python train.py --n_layer=12 --d_model=384 --n_head=6 --n_kv_head=6 --head_dim=64 --d_mlp=1536 --vocab_size=32000 --activation="squared_relu" --norm="rmsnorm" --norm_place="pre" --norm_eps=1e-05 --positions="rope" --rope_base=54400.0 --rope_fraction=1.0 --qk_norm=true --attn_scale=0.125 --bias="none" --tie_embeddings=false --parallel_block=false --extras=["capped logits"] --init="uniform" --init_std_qkv=0.0367 --init_std_o=0.0 --init_std_up=0.0367 --init_std_down=0.0 --optimizer="muon_variant" --lr=0.0106 --lr_mult_o=3.0 --lr_mult_down=1.5 --beta1=0.9 --lr_head=0.00707 --grad_clip=0.5 --warmup_steps=130 --schedule="wsd" --decay_fraction=1.0 --decay_shape="linear" --final_lr_fraction=0.0 --batch_tokens=32768 --seq_len=1024 --doc_mask=false --train_tokens=276000000 --steps=8423 --dataset="wikipedia_en"
MLP neurons of a small language model. Each row is named by its layer, matrix (up: input weights; down: output weights) and neuron, and shows model dimensions 176-271. Each number is 200 + 30 x the weight over its row's rms, rounded and kept within 0 to 999.
After each neuron's rows, "fires after" lists the tokens most often just before its 100 highest values on Wikipedia text that the model never trained on. A number after a token or word is its count.

L2.up204,223,163,209,233,206,185,222,183,202,201,243,210,217,176,213,210,211,185,184,228,210,249,197,237,227,211,187,249,195,191,151,180,217,190,155,171,186,183,245,180,194,218,259,186,202,227,205,259,162,241,172,208,204,227,212,177,237,226,199,153,228,203,175,258,204,167,236,207,229,211,209,160,215,234,206,205,193,201,168,190,230,203,196,152,187,267,229,202,206,150,172,198,184,186,218,231
L2.down204,197,219,205,216,180,225,180,185,176,195,174,189,252,211,168,189,179,213,226,212,189,186,186,246,214,196,148,151,241,205,221,191,236,209,223,178,209,205,232,224,181,193,126,259,203,188,203,174,192,184,232,188,175,219,152,156,206,202,177,198,265,187,163,212,190,213,179,233,188,232,192,174,224,189,253,229,177,158,186,250,254,190,226,219,205,230,226,205,164,196,207,189,226,228,161,158
fires after: " a" 44, " an" 10, " A" 4

L2.up584,326,238,191,203,188,175,234,230,207,206,276,182,172,165,212,167,168,212,150,176,206,201,176,187,213,198,173,203,123,166,163,184,214,178,238,243,194,128,247,247,170,186,157,179,158,181,187,205,201,213,254,237,181,203,173,171,197,177,247,233,200,216,187,171,202,179,213,179,240,245,210,226,175,193,234,161,256,208,204,175,217,203,176,200,130,200,175,231,181,191,244,143,211,220,184,207
L2.down584,206,221,235,202,177,218,163,171,161,183,183,221,208,223,192,218,185,186,251,214,211,175,178,174,179,202,158,202,201,223,155,237,179,209,148,208,201,204,181,148,141,246,191,214,205,161,213,221,166,215,159,198,241,230,222,178,161,228,196,212,185,188,211,210,227,156,233,184,189,228,208,205,220,217,173,231,181,223,213,198,157,183,202,213,189,220,220,216,210,174,190,192,161,197,211,201
fires after: " the" 31, " D" 6, " B" 5, "'" 4, " In" 4

L7.up80,179,263,248,235,172,280,243,206,236,144,219,163,222,253,217,160,236,210,175,227,190,208,193,168,206,193,253,197,132,247,218,240,188,227,246,221,200,194,199,165,232,203,203,235,231,221,183,225,203,201,201,193,136,186,161,171,215,254,176,201,202,184,197,227,185,153,186,251,229,192,206,244,185,227,144,205,191,132,218,227,213,245,179,225,210,163,199,220,157,193,212,255,180,173,245,223
L7.down80,194,214,200,158,190,200,178,245,237,194,214,200,252,199,223,197,219,201,212,231,242,208,165,210,224,186,206,186,158,248,258,195,227,205,246,183,197,214,214,168,197,271,207,218,207,194,119,257,216,154,181,131,177,187,192,249,177,238,171,148,208,243,220,180,174,141,210,197,248,227,225,205,166,191,195,218,239,189,185,226,233,207,199,185,202,193,214,197,188,240,213,178,133,211,195,205
fires after: "\n" 41, " 2" 8, " |" 5, " 1" 5, "," 4

L7.up437,185,187,203,165,192,189,234,264,203,166,179,216,225,192,171,230,174,176,264,211,186,238,175,180,177,197,246,205,188,212,183,167,211,154,198,245,244,195,189,192,182,204,202,195,218,224,187,221,191,225,238,147,211,176,234,211,175,201,243,182,189,179,187,177,242,221,187,191,231,194,183,217,167,238,118,216,203,214,204,287,165,227,209,174,154,158,205,136,195,201,232,228,223,187,235,244
L7.down437,201,196,263,223,210,154,277,153,193,233,216,207,177,208,234,124,210,211,188,158,232,178,215,205,225,232,185,168,159,208,200,215,204,245,243,163,177,183,230,202,240,217,228,137,194,238,200,191,150,181,130,197,200,227,163,217,217,217,186,186,199,217,203,201,159,192,189,198,186,199,160,177,204,152,232,186,224,189,192,214,195,212,161,214,170,228,193,209,119,145,155,253,171,214,217,172
fires after: " |" 53, "," 15, " (" 8

L7.up345,183,170,240,238,170,219,205,209,190,251,213,239,209,197,207,214,240,174,217,261,181,184,147,232,209,230,192,166,194,191,216,154,207,240,205,203,257,143,226,174,193,204,232,189,225,196,180,211,198,226,244,178,225,188,188,179,204,204,208,194,199,221,203,175,197,172,252,189,153,175,194,197,197,164,206,215,171,215,211,204,193,179,146,194,232,198,265,225,197,220,199,229,163,197,187,217
L7.down345,204,215,180,271,167,166,143,248,130,174,207,173,200,202,199,235,171,172,200,208,207,226,210,195,159,218,242,230,223,178,195,188,230,269,165,206,131,187,240,196,175,230,205,203,214,209,208,239,171,135,191,183,231,227,202,205,133,208,202,192,163,150,218,193,223,214,159,180,222,187,200,201,217,186,193,212,146,218,189,223,173,253,181,213,206,195,143,213,218,222,200,214,158,207,224,153
fires after: " be" 16, " been" 10, " was" 9, " were" 5, " to" 5, " is" 5

L5.up763,192,162,206,174,170,172,255,208,182,170,226,251,195,226,197,206,263,158,215,215,186,169,178,227,261,253,222,209,217,213,140,191,213,195,227,175,216,186,208,236,192,168,233,175,162,212,137,195,228,211,150,169,163,251,149,223,239,198,181,252,168,229,213,234,275,187,238,238,164,202,206,216,148,264,206,196,169,181,197,240,214,193,202,151,186,217,205,222,196,137,224,229,163,163,188,197
L5.down763,232,155,206,253,242,268,209,162,155,264,246,202,229,198,169,190,219,197,221,191,176,206,172,216,191,217,130,231,201,182,213,233,190,205,235,247,196,186,182,191,182,219,230,199,181,177,245,239,167,234,206,176,182,211,169,177,205,222,201,202,146,244,199,220,202,185,222,208,190,277,226,135,198,215,212,205,188,263,196,254,210,217,202,229,165,211,188,177,177,199,219,196,217,208,198,179
fires after: " a" 40, "bi" 8, " an" 6

L7.up580,147,186,234,207,197,179,197,194,178,254,151,208,186,221,184,168,191,190,187,170,201,224,161,187,185,192,182,204,153,186,222,215,187,158,214,243,207,174,239,266,193,181,183,194,182,172,191,202,185,200,193,170,178,149,161,181,244,197,216,150,251,241,168,202,132,202,180,202,240,233,246,213,160,224,207,191,246,180,239,173,188,169,233,239,203,214,198,178,222,230,246,224,193,220,189,180
L7.down580,233,204,198,196,182,214,155,202,223,171,224,206,187,207,154,210,284,223,234,216,144,179,232,175,179,268,236,197,245,203,155,190,245,190,186,213,181,266,196,164,169,179,172,131,252,180,179,209,204,228,259,150,170,189,188,172,195,188,231,194,144,162,175,194,186,189,254,214,202,166,214,116,228,196,202,212,219,215,185,227,171,199,147,193,199,166,184,183,233,180,191,197,218,208,197,209
fires after: "." 39, "\n" 15, " " 9, "'" 4

L2.up907,201,147,193,203,204,229,195,184,167,192,205,228,175,174,221,193,187,208,179,174,205,251,184,229,136,207,202,210,173,105,229,239,211,239,250,211,186,131,236,201,242,198,162,235,192,144,195,170,197,223,167,166,231,187,174,203,171,155,208,180,238,221,192,210,225,181,206,188,214,184,193,174,178,120,220,185,167,173,180,220,212,183,194,164,197,181,213,226,126,148,216,237,193,185,202,216
L2.down907,189,253,203,208,213,207,176,197,184,210,148,174,234,192,222,190,223,230,191,174,234,200,129,172,197,151,217,201,225,215,190,189,210,191,217,208,182,156,198,155,166,242,183,240,191,219,177,178,203,239,189,195,187,152,216,175,140,173,233,234,191,203,216,160,255,189,188,228,182,208,209,220,218,217,230,131,209,198,197,163,265,209,264,159,205,187,192,222,205,176,189,197,177,211,147,153
fires after: " in" 40, " In" 16, "In" 15, ":" 5, " the" 4

L7.up1147,143,181,164,171,216,232,188,199,197,154,246,220,136,207,178,167,171,159,203,142,189,218,188,194,157,190,196,233,213,198,164,230,226,224,208,209,186,220,197,175,235,188,186,152,140,224,188,191,225,178,205,194,232,226,185,230,201,211,229,191,204,192,173,218,240,250,256,227,164,173,246,231,181,186,196,220,209,182,177,188,178,240,229,215,138,236,237,214,188,222,222,235,192,241,242,182
L7.down1147,159,224,179,197,190,233,161,273,225,254,186,221,208,201,224,161,219,186,151,185,208,197,197,207,214,149,214,208,213,215,205,233,204,212,225,145,237,184,188,240,246,175,225,167,223,164,231,170,165,201,211,161,202,154,219,195,185,196,192,255,188,226,228,179,215,237,135,198,212,173,217,218,241,265,180,176,150,175,197,242,197,176,181,163,262,212,226,173,194,172,187,183,243,207,182,185
fires after: " in" 50, "\n" 6, " is" 4, "In" 4, "," 4, " was" 4

L2.up1365,294,226,234,237,191,175,174,197,181,194,265,199,151,225,205,259,207,226,183,205,218,152,163,187,231,187,221,197,164,184,192,235,189,193,157,222,186,201,227,195,177,225,167,185,198,170,192,191,205,163,231,229,198,240,168,221,160,179,168,259,212,186,239,230,240,196,250,144,203,162,196,231,236,184,198,175,169,164,193,220,221,161,128,206,219,233,251,160,173,218,180,203,214,237,184,198
L2.down1365,222,181,180,145,176,256,208,213,206,225,224,188,217,212,164,210,209,205,188,198,206,232,232,204,142,218,228,258,244,236,191,202,201,174,148,202,202,189,174,201,232,180,227,152,161,237,159,192,220,200,193,211,179,185,169,185,148,244,193,187,170,166,218,157,213,198,162,238,189,177,233,234,206,145,160,193,173,224,200,227,180,176,197,227,211,290,267,233,210,246,175,202,234,257,177,150
fires after: " D" 28, " Billboard" 9, "f" 5, " B" 5, "B" 5, " T" 4

L2.up1017,209,184,259,220,176,239,219,181,166,235,238,223,228,184,174,194,215,223,190,183,238,209,183,182,181,187,190,133,194,172,212,179,195,239,273,253,236,236,204,150,216,128,160,162,164,130,161,210,223,221,218,214,228,208,193,212,235,164,195,187,179,161,217,186,202,175,215,187,148,209,209,212,190,143,161,160,178,193,143,232,229,162,164,185,211,181,198,235,153,183,196,215,159,188,186,172
L2.down1017,204,154,181,200,193,202,227,194,233,193,197,181,218,209,157,210,256,202,165,253,207,203,195,188,196,217,251,190,214,179,212,227,210,192,213,217,170,191,199,213,140,234,184,219,229,186,148,226,204,253,192,174,209,210,259,239,168,194,232,230,221,228,163,222,218,168,179,214,225,192,151,212,203,173,165,132,187,219,189,189,230,119,194,188,193,161,203,248,285,215,160,146,205,204,219,181
fires after: " in" 32, "In" 19, " In" 8, " during" 4

L5.up272,253,199,262,191,196,196,217,229,215,152,235,207,194,212,156,166,216,188,135,172,221,231,149,190,142,182,171,236,220,150,269,188,209,206,250,173,165,205,246,218,216,169,177,216,185,151,186,183,171,251,193,200,183,211,178,197,220,204,201,246,200,186,186,222,214,226,165,208,164,210,258,201,123,236,164,247,214,216,264,165,235,205,237,223,199,186,241,213,208,161,234,218,229,147,208,261
L5.down272,209,211,196,214,227,207,287,169,173,165,179,238,242,226,234,185,191,192,143,156,265,182,191,214,210,187,202,185,176,270,195,249,219,228,197,208,190,156,182,194,207,188,196,151,206,179,216,170,170,239,195,206,165,231,243,161,238,234,245,215,235,192,196,237,235,124,201,188,146,224,200,239,214,190,219,218,218,193,196,146,221,153,190,281,185,238,191,187,154,210,178,174,254,250,196,194
fires after: "'" 24, "s" 11, " in" 10, "in" 5, " the" 4

L9.up538,195,153,175,231,224,190,202,207,237,218,206,210,195,197,201,226,199,212,173,195,125,189,199,183,156,207,225,181,226,192,185,245,215,203,158,215,234,212,201,215,235,164,183,207,210,215,195,182,151,202,210,217,187,201,172,167,245,232,273,173,160,178,234,162,206,187,183,274,238,221,205,213,154,242,179,239,203,225,204,200,255,204,199,189,221,235,187,181,169,204,157,188,130,135,263,227
L9.down538,215,171,181,190,209,224,186,194,245,211,239,186,143,200,184,240,228,227,210,167,180,228,257,189,173,205,168,175,212,192,186,197,229,207,247,188,207,257,230,148,214,149,190,169,223,193,157,186,167,227,228,193,219,241,157,160,209,178,186,215,141,216,249,233,251,200,184,164,203,216,157,208,197,244,187,128,205,215,181,235,171,185,134,255,197,219,173,165,202,184,203,176,199,150,192,248
fires after: "\n" 56, " 1921" 11, "." 8, "," 4

L2.up1107,164,181,203,184,205,193,174,222,175,187,231,158,227,166,151,138,176,247,209,209,134,253,183,184,232,171,204,234,240,171,216,235,188,186,199,185,193,222,163,232,199,216,165,168,181,188,197,185,224,186,130,187,174,194,252,214,223,195,223,203,220,194,187,226,232,198,168,228,172,259,247,172,208,162,188,217,229,187,233,199,188,224,199,201,166,205,205,199,144,225,192,208,164,214,199,261
L2.down1107,216,188,196,177,245,219,185,239,222,235,239,217,218,182,263,180,201,172,222,237,255,179,206,190,209,188,197,242,216,178,194,235,213,168,175,212,180,209,223,210,227,226,193,205,224,160,192,220,250,230,254,194,134,193,158,186,219,225,206,253,235,195,206,172,242,210,256,215,191,170,169,182,172,202,199,173,222,213,210,219,162,207,187,190,208,220,196,184,202,208,230,147,187,229,136,219
fires after: " as" 18, " was" 16, " is" 16, " of" 11, " are" 8

L5.up460,208,211,194,211,228,183,161,220,168,212,226,160,221,183,270,222,212,222,240,158,217,188,217,173,185,189,240,211,175,234,192,171,178,212,217,225,218,214,230,163,228,189,246,263,174,199,151,239,147,225,183,227,269,154,229,179,155,207,161,175,218,174,185,192,201,155,181,214,220,291,243,196,188,185,174,198,174,210,219,299,132,220,222,212,121,160,182,237,193,202,178,204,211,186,186,202
L5.down460,173,141,200,206,138,183,207,207,220,209,174,238,141,224,194,188,143,212,222,154,173,199,204,236,163,245,233,201,228,218,224,213,163,195,246,155,165,186,223,160,174,153,216,190,202,256,182,210,219,168,228,239,239,193,196,167,201,214,204,222,180,220,111,182,159,239,220,255,181,252,123,225,199,233,227,166,247,214,185,187,197,194,195,178,298,219,241,190,210,237,223,261,222,205,243,199
fires after: " |" 37, "\n" 9, "-" 8, "." 6, " Released" 6, "," 5

L2.up1466,202,196,253,214,180,223,189,229,134,154,190,233,207,145,236,196,215,252,245,141,158,189,182,183,153,187,235,133,256,147,183,195,235,234,232,190,192,261,188,175,221,152,210,224,161,236,225,185,221,195,173,251,238,279,213,238,168,220,228,174,182,183,237,249,177,205,214,228,214,188,169,173,206,183,211,201,191,171,195,123,189,189,226,163,209,220,246,217,183,200,204,176,212,239,210,232
L2.down1466,195,180,216,212,204,238,186,222,205,275,205,193,209,203,186,166,160,195,171,219,192,228,197,194,201,211,158,156,237,191,232,246,163,207,177,182,192,167,235,247,288,266,212,244,158,238,222,231,208,218,191,259,189,213,184,215,256,183,159,183,181,203,179,224,241,218,294,182,190,162,204,210,213,211,231,221,201,217,229,285,196,211,185,207,209,200,189,216,179,208,208,198,181,154,239,159
fires after: "," 56, " and" 6, "." 5

L2.up1399,267,199,216,186,182,261,239,190,196,191,224,179,198,170,202,168,176,241,213,244,252,184,193,162,226,164,236,274,181,196,217,208,213,228,179,125,237,187,127,174,190,213,195,269,192,227,203,177,198,198,242,223,236,202,207,205,168,178,201,145,238,175,190,241,192,267,206,213,145,269,190,226,206,262,163,219,188,191,245,208,214,227,190,159,232,191,239,208,164,182,207,214,213,237,255,207
L2.down1399,185,200,176,172,216,199,154,172,185,213,197,194,199,211,205,147,224,219,165,251,223,235,201,214,177,185,187,159,201,235,168,207,225,229,216,232,204,178,206,154,165,182,201,202,210,192,173,172,161,218,203,173,159,219,245,213,229,257,200,174,157,269,191,155,188,207,175,205,190,180,202,199,195,197,182,173,180,231,186,206,178,179,138,176,179,182,145,251,266,194,200,187,167,188,198,199
fires after: "-" 31, " (" 8, " \"" 7, " Bio" 7

L5.up1047,182,191,239,207,179,155,219,168,198,177,180,157,250,232,192,162,172,175,205,175,243,170,204,162,172,239,207,235,206,182,185,197,223,219,208,201,223,218,170,173,137,174,243,208,195,197,249,196,166,210,241,206,186,224,179,181,168,183,187,174,162,243,195,170,203,221,191,229,200,266,215,217,197,178,159,189,147,249,173,240,204,184,173,152,192,183,165,222,233,184,199,214,220,265,250,211
L5.down1047,217,184,215,194,186,224,200,158,176,219,187,255,199,230,231,199,198,239,159,200,185,131,190,168,195,189,182,220,250,194,185,206,236,200,207,250,247,198,269,187,211,138,149,239,205,177,223,222,166,292,192,165,169,164,192,209,233,251,176,195,216,209,162,211,245,240,212,184,229,239,195,171,248,209,161,231,242,159,185,194,175,222,226,167,203,201,188,151,262,228,217,208,208,222,188,189
fires after: "'" 54

L5.up895,214,198,207,232,225,202,162,190,172,216,201,206,243,182,184,236,260,249,204,191,188,235,218,189,240,201,191,195,222,201,235,155,120,175,181,160,192,199,197,150,169,193,210,204,159,198,245,206,184,222,263,156,214,124,161,163,196,224,192,220,220,203,172,178,180,225,194,163,205,157,126,155,216,202,163,180,164,169,141,203,216,150,178,174,231,157,206,205,181,206,178,217,150,204,172,207
L5.down895,216,234,160,152,177,208,185,245,199,168,224,165,205,200,184,192,201,224,229,175,229,203,222,248,147,192,203,232,227,235,223,207,190,261,189,208,210,172,192,176,164,208,236,238,238,148,243,211,174,240,221,235,183,211,202,152,166,160,183,174,148,190,237,154,233,180,130,241,205,229,174,234,166,225,193,177,208,144,235,227,220,137,168,160,227,238,138,216,147,216,170,230,165,192,169,178
fires after: "|" 14, " be" 13, " is" 12, " was" 12, " were" 10, " are" 7

L2.up330,212,184,193,233,183,190,196,190,221,136,185,188,162,180,172,208,138,254,250,164,237,128,185,190,168,251,160,229,272,202,199,174,178,193,215,136,238,232,154,194,197,203,202,135,234,177,183,197,138,236,169,176,156,203,128,221,223,188,190,251,192,251,197,170,220,209,187,235,242,258,236,227,203,204,178,190,186,185,173,211,185,240,197,223,121,146,226,188,211,175,171,181,239,175,262,148
L2.down330,207,213,185,202,221,237,201,136,192,196,239,193,198,244,166,204,214,177,212,195,182,193,197,167,182,210,190,211,187,170,198,207,212,146,191,173,219,236,175,164,217,182,245,214,239,191,178,171,202,249,209,162,164,196,198,149,220,231,257,210,172,202,179,222,206,156,195,234,228,236,221,192,177,198,225,178,233,177,207,164,264,209,194,170,200,174,203,172,213,241,192,183,169,134,209,205
fires after: " University" 26, "'" 11, "E" 9, "W" 4, " state" 4, " Archdiocese" 4

L5.up654,227,189,273,181,208,177,203,218,211,172,161,169,215,205,180,252,244,211,270,186,160,195,172,157,216,177,180,208,223,195,176,178,182,187,209,154,160,171,183,180,174,199,214,192,175,274,196,160,194,185,218,174,200,203,160,138,201,165,176,178,215,262,194,209,169,201,209,191,235,206,164,150,183,201,241,184,178,169,196,193,193,240,190,227,159,257,202,203,172,175,242,164,180,225,226,226
L5.down654,170,262,153,199,212,259,186,143,191,196,181,190,227,236,222,209,185,207,180,228,179,180,180,180,236,189,181,165,220,245,184,228,192,202,210,241,185,222,161,214,186,191,146,192,181,204,206,173,150,265,199,150,163,196,199,189,217,247,236,130,235,184,209,188,245,237,221,198,223,239,245,123,178,125,205,227,226,198,144,178,198,209,188,193,210,183,238,215,230,218,239,230,178,151,199,251
fires after: " a" 26, " \"" 12, " (" 11, "A" 7, "-" 6, "\n" 5

L2.up901,242,192,264,174,146,179,210,184,211,133,154,188,192,215,232,198,174,155,175,196,206,203,185,235,229,254,141,181,194,157,236,222,234,177,180,170,184,196,236,201,216,209,204,222,183,176,196,174,204,172,169,131,178,210,160,230,176,240,212,236,209,236,206,202,242,178,245,186,229,144,232,198,174,184,150,246,100,160,245,211,211,172,245,266,213,198,162,189,189,174,196,210,217,202,206,161
L2.down901,211,198,202,183,224,212,205,233,236,168,209,236,191,196,234,226,220,196,187,230,169,190,163,176,197,199,101,255,206,189,158,197,218,156,140,217,244,185,190,217,197,192,203,226,172,221,235,181,248,172,190,164,182,215,140,232,231,181,198,215,266,193,178,205,170,186,162,175,202,185,154,203,219,208,226,234,213,229,233,213,222,238,248,217,196,209,203,209,195,198,238,222,226,243,197,182
fires after: " (" 23, "(" 10, "'" 10, " a" 9

L2.up845,214,129,213,231,228,197,181,181,188,197,224,206,193,209,207,228,212,177,231,179,213,251,244,122,177,193,179,206,179,192,210,204,169,185,210,191,169,201,252,203,217,161,189,226,201,258,167,201,217,194,183,230,223,192,191,268,178,233,213,151,263,231,156,180,190,240,242,264,203,209,207,164,201,175,210,185,213,154,204,180,239,112,174,173,190,208,203,174,214,197,184,207,267,262,201,227
L2.down845,178,193,209,210,192,181,172,227,283,286,232,201,230,190,232,224,209,232,213,207,232,233,208,194,178,195,207,197,197,183,181,207,207,145,166,190,158,175,176,223,197,173,225,238,229,184,219,217,169,200,155,159,202,199,191,197,173,202,196,211,204,179,256,208,209,221,252,168,215,177,225,167,243,221,194,208,203,223,197,234,202,174,172,168,245,182,203,233,217,209,184,204,222,171,112,168
fires after: "\n" 41, "'" 22, " that" 13, "," 6, " \"" 4

L9.up575,170,241,223,196,184,273,243,239,214,146,202,259,155,214,209,212,211,187,183,153,178,219,196,220,250,203,195,210,191,219,225,176,236,196,222,233,215,171,158,266,223,205,210,210,205,168,191,179,220,211,242,184,201,211,160,169,183,249,212,222,204,199,195,251,224,182,166,166,181,156,194,242,202,212,153,224,192,176,235,205,187,211,227,233,219,136,178,201,135,207,181,181,203,182,251,165
L9.down575,221,216,177,205,234,198,248,227,216,194,224,221,153,166,271,173,175,248,175,180,241,213,142,237,183,193,216,215,207,248,232,180,185,173,192,158,146,122,183,251,157,171,244,164,219,230,248,224,178,212,213,197,167,180,149,157,134,226,191,183,158,187,224,234,236,167,225,160,210,249,140,187,153,224,202,157,219,216,150,252,227,213,186,213,185,184,178,238,264,163,194,187,210,165,230,257
fires after: " |" 45, "," 5, " 1" 5, "\"" 4

L2.up1388,189,181,184,167,164,196,213,175,170,165,178,163,197,198,183,178,215,213,226,154,200,246,220,234,164,228,206,147,177,216,239,146,231,189,169,156,126,202,197,181,182,178,172,196,198,167,162,219,185,220,149,196,205,155,165,204,171,226,197,179,178,173,199,218,209,156,175,190,225,207,229,182,217,183,159,212,218,169,173,251,195,183,237,150,181,212,234,212,209,197,209,179,210,206,171,245
L2.down1388,192,186,191,166,205,171,195,202,191,227,179,192,185,174,214,225,117,223,145,240,196,210,176,207,196,236,190,138,197,170,192,197,190,178,217,204,185,216,165,230,220,191,186,189,179,201,237,230,208,244,258,221,229,205,197,214,210,216,188,185,187,226,215,212,185,238,296,170,180,177,184,194,194,172,194,163,181,184,177,205,186,205,240,240,229,234,241,191,174,216,191,219,262,219,228,152
fires after: "." 21, "," 15, " following" 12, " known" 9, " same" 9

L2.up667,233,213,238,193,160,199,204,177,206,207,140,188,155,205,190,215,203,168,165,176,223,226,158,225,142,214,184,171,197,148,215,233,188,183,187,206,235,153,235,213,149,247,220,185,151,244,232,180,165,208,178,203,202,141,187,159,220,230,228,231,187,183,219,172,229,183,275,256,216,189,212,163,225,147,254,239,182,154,160,225,168,215,226,205,195,200,167,177,210,169,209,250,245,199,228,240
L2.down667,196,139,179,237,230,219,169,209,252,177,192,126,178,159,205,154,150,220,221,193,175,192,166,178,228,225,231,231,133,153,238,240,200,187,189,232,236,222,96,184,225,178,184,168,225,232,204,222,246,220,202,206,176,184,181,200,180,209,199,204,199,188,206,196,194,214,160,206,219,183,234,162,208,190,278,250,233,165,237,211,192,217,112,209,187,160,115,216,266,210,214,181,218,186,195,200
fires after: " in" 32, " for" 18, " on" 8, " In" 6, " front" 4

L2.up609,246,233,145,169,272,192,214,212,201,181,207,192,151,168,215,223,221,207,153,208,193,212,152,142,223,130,216,179,133,152,165,223,209,170,205,184,248,189,210,250,198,167,193,165,258,220,171,218,169,173,210,159,263,192,147,209,247,207,240,174,170,244,220,189,206,249,120,207,195,196,218,225,204,232,182,145,230,203,250,214,206,169,186,196,157,246,154,201,221,231,237,176,181,229,194,208
L2.down609,197,163,227,184,178,226,200,212,153,212,202,211,206,203,203,163,209,129,167,201,183,176,229,201,157,203,188,231,218,199,199,250,246,221,182,178,205,203,175,197,206,213,237,177,175,190,203,154,210,237,149,231,211,188,189,238,240,242,243,208,153,182,217,177,262,157,230,188,191,214,225,170,189,220,215,239,160,187,132,211,183,268,196,204,203,201,193,194,168,204,171,235,202,191,181,215
fires after: " of" 42, "'" 14, " all" 5, " the" 4, " are" 4

L7.up855,178,171,231,200,209,233,146,177,210,176,191,179,137,240,202,183,220,211,226,185,181,258,268,199,149,172,241,151,188,162,192,209,229,192,231,203,188,184,247,259,210,178,208,180,156,178,162,174,195,181,211,186,222,217,202,199,174,222,141,196,217,221,181,202,243,202,199,225,194,240,227,227,200,189,230,232,160,157,235,182,223,187,212,152,185,197,208,247,193,175,259,215,173,166,154,209
L7.down855,205,168,192,222,191,225,190,221,194,221,189,234,191,178,176,197,185,142,232,182,182,139,212,196,240,266,275,164,204,181,189,201,210,157,171,195,193,191,226,186,197,222,158,233,214,195,201,173,221,215,232,235,177,180,197,203,182,182,175,201,223,273,166,201,186,190,241,260,137,262,217,171,214,219,214,234,194,241,174,158,200,165,188,185,210,208,167,227,169,160,173,187,194,192,159,188
fires after: "." 34, "\n" 21, "===" 14, " ===" 6, ":" 4

L9.up1309,191,245,172,167,206,176,164,164,192,225,159,158,206,204,263,195,250,187,183,189,191,247,182,237,201,150,221,149,169,178,189,213,209,190,200,148,229,205,198,221,200,192,236,164,209,262,195,213,172,174,202,187,200,200,190,239,153,155,251,242,215,114,220,251,193,207,213,158,226,226,242,199,213,146,185,198,188,185,190,240,168,223,179,218,221,202,194,172,140,191,154,219,170,247,156,222
L9.down1309,171,136,252,223,173,254,124,267,178,186,155,197,207,212,178,182,173,187,202,178,171,190,171,224,183,206,195,268,237,190,222,240,164,189,218,191,222,224,172,177,214,232,218,132,206,149,187,157,158,198,212,193,204,173,180,181,203,166,216,169,192,224,167,179,262,211,203,193,201,156,226,201,218,202,223,260,228,175,205,213,208,249,177,156,202,208,135,175,179,215,211,202,255,206,200,179
fires after: " in" 42, "'" 11, " on" 8, " of" 5, "In" 5, " In" 4

L2.up1363,217,170,189,162,178,207,213,178,208,192,177,189,184,215,183,193,223,130,177,213,255,242,234,188,249,242,229,225,233,218,195,226,193,198,203,197,122,177,231,196,220,161,222,174,172,222,233,226,200,190,177,181,157,252,216,171,207,184,191,247,213,238,219,175,254,251,180,205,206,178,211,208,181,205,152,162,210,198,158,215,200,173,232,210,208,195,205,162,240,169,196,198,201,183,191,202
L2.down1363,228,204,225,154,220,207,155,235,147,214,175,190,224,225,147,169,170,211,203,200,214,230,191,184,208,213,176,211,221,259,184,243,246,206,139,165,195,199,177,181,139,232,207,181,167,168,166,203,218,200,271,223,217,160,195,270,207,168,262,202,181,200,196,185,233,205,195,206,207,233,175,219,178,253,218,216,206,213,139,195,139,187,235,206,190,178,253,176,184,198,192,226,224,180,164,218
fires after: " " 30, " a" 7, " A" 7, " most" 5, " S" 4

L2.up380,210,212,209,142,167,155,206,161,211,195,168,199,200,230,128,219,238,158,133,194,243,217,170,197,205,198,213,244,188,176,216,218,258,186,161,146,179,148,199,212,215,144,194,178,155,228,224,199,228,234,166,211,178,213,202,203,218,193,227,220,168,234,198,229,157,208,218,260,216,167,188,187,143,227,232,185,189,191,135,256,243,216,178,231,191,214,226,157,198,200,206,188,195,193,243,215
L2.down380,283,163,215,211,188,209,186,209,180,273,196,237,225,183,149,202,266,190,155,238,233,210,162,245,153,205,185,244,201,175,208,213,241,182,146,274,207,185,184,188,199,270,194,139,234,167,200,199,205,199,185,172,189,186,182,179,163,246,190,209,150,177,179,151,204,208,245,246,192,192,252,220,166,186,209,220,163,175,190,230,194,164,204,180,200,260,196,208,185,212,225,208,216,183,203,236
fires after: " a" 51, " A" 6, " was" 5

L2.up1421,206,233,202,139,170,253,190,267,200,181,201,191,210,217,181,197,227,183,257,218,194,212,195,225,155,187,186,198,211,180,194,174,189,251,194,200,205,156,159,156,225,199,183,150,182,175,221,212,192,145,206,242,233,154,142,186,171,176,199,194,221,193,204,224,212,245,204,240,154,196,221,177,206,176,160,200,160,188,195,218,231,172,224,162,188,181,202,211,208,229,210,195,155,211,246,210
L2.down1421,243,231,175,197,193,232,172,209,194,232,184,245,168,235,184,159,196,236,232,259,215,152,189,224,266,234,188,152,199,162,211,216,200,170,216,163,211,160,129,208,207,170,193,203,185,107,201,159,234,188,182,149,219,175,118,211,174,207,207,146,193,198,164,170,237,172,272,206,219,237,253,174,204,123,156,210,189,222,204,197,193,201,195,175,216,168,197,208,231,238,191,228,181,187,218,205
fires after: "," 28, " (" 11, " \"" 7, ":" 7